config = dict(
    d_model=640,
    n_head=5,
    n_kv_head=5,
    d_mlp=2560,
    norm_place='pre',
    positions='learned+rope',
    init_std_up=0.0222,
    init_std_down=0.0111,
    lr_mult_qkv=0.4,
    schedule='cos',
    z_loss=0.0001,
    train_tokens=1360000000,
    dataset='wikipedia_en',
)
MLP neurons of a small language model. Each row is named by its layer, matrix (down: output weights) and neuron, and shows model dimensions 64-159. Each number is 128 + 32 x the weight over its row's rms, rounded and kept within 0 to 255. Numbers have three digits each.
After each neuron's rows, "raises" lists the tokens whose logits its output raises most directly, leaving later layers aside.

L5.down1895:161103105139101155103082115130127138157110131095221137147100130140131130088092071180125163091089118165163118143109083145111204098117125113183143140093148108139073138108122184082138154150108190116145130120149173138115127098061145116171118103171169117110130104147120068120118102173129084132
raises: "ome", "atsu", "ava", "aves", "ave"

L5.down1618:111156156109129103144077125128113113127102144128145152084129098152084078125114120100159123107147140159095190142105108138162116118144054193141096104146105134077094146160116048165183074175082139101028068146132079124098118132129119130069189102126134122076069070108130082094138120121117187071
raises: " :", " include", ":", ".:", " vary"

L5.down919:153158162150124115199097193127132117111126128078096106102076096124132091134132218155166106176161154050166105167135078136158113147073113150045144140119174095156149168152141156126112178088132123105084155132141098120171109100104177140187133101192095122142134132107127107105085149139136121177
raises: " learned", " achieved", " planned", " inherited", " performed"

L5.down841:105146116121106127110122093108152143162178162079198126110097174160110159196150098126074104071193111156120178139171105112123105112133110149141136190107130102123136171191072168202106122221135160125139076181124164120063161115125104098126064135128196072226144106089134143131123184060155171091
raises: " 1989", " 1986", " 2013", " 1969", " 1978"

L5.down442:084122108133142159107126163092092131108040176086145196188103121091143142114112110124164114102068097069137074090146114140109144116178124162112140091134123059130090152088186102130080150115140177155126060144090127105125131150159133124161162115125143143116132140151109138131051116124110151093
raises: "ing", " one", "ings", "es", "olk"

L5.down596:153145121118100141091121074171167061150165079150183106070177173186114057152137119139125070157143164113134134114166099101097073078118130152192124166124105184158094125122118115171155188176153139117157094160167103105137121133159140123174111130117194131122090146117174118176136091170160164134
raises: "ologist", " MVP", " hero", " Councillor", " champion"

L5.down1216:188190125133117139145144168167114194132135142093120151157129140094170155135134196087112069142074114158127150160110078138113096138118095125127123131116113111154159156147166104125120133151138158119143146126100135137174139170138152190111080108074142174148157150120135092176136172175126131156
raises: "ance", "ive", "ions", "ion", "ors"

L5.down167:151123065108154155170117122151052102129128132090106098134119141115082127151107142090169149129148162114138185161126102094123095168123113135085091107119119091135090144159097067181134106162129083094175116107166146158049180117099173148158132187076181088125119094095173103086109214077076105075
raises: " time", " times", " distance", " date", " point"

L5.down942:099162159101115146145161136139165141135175190144164104129105181107053129125089120114149102130064141143130139112099139140064151114099157095096086190148152133135145187150131097084107125049105153143140105111147142114108118109131105178119108150126119065119113085095136102161135142145123148107
raises: "se", "t", "er", "s", "da"

L5.down894:136180213097153089131111129051174121106101133125141124138101131098106146147116124146104139105130199059183142089181109083138080159198149184112148157177137177119177160153109183099136092075130131138094162081079123161149121136110155121052076144168135144137127141152134107139111099166094157118
raises: "ing", "ulating", "izing", "it", " att"

L5.down775:179085129105127083074159110108149154157167128085116142142092177044117129160146142095102142090117100078025131147131074149125035167110167056146084092104060164130163047116128175140108101159160138138050148102090072087128127128100111155136159174181154085144179120081083156117135105152105115120
raises: " into", " upon", " through", " onto", " towards"

L5.down2122:136097089119096157146132160197086142046125150147130152087114162108136077142105128138114119127127162124123152128125136119089107146188129165089104142075069153115166128096078134171096113103128122134116168101033109158084149136148102089120115120147098121072095105140036120109120132125094105047
raises: "ra", "r", "ran", "ras", "rol"

L5.down126:103105116154104119092102092122080051136175191151093132111149164093137140184107114151052088117115141107149100142109096151049116126124102148127133100103101149127137135145117077180150098158111152168173136063154143113097123095119175153069144154113140153096102099118105156119122076161175149110
raises: "iness", "ier", "ful", "y", "ie"

L5.down1128:191141139150171116124119123073111099172195132154129147128123116117119132126127195133062153116061177048170123104131144095121105116094137091129124166138143142169096160155160133115109138107121169137078151116102169142142128186088118128055102154167129132131145169105174127146095128127087067181
raises: " 27", " 28", " 26", " 29", " 24"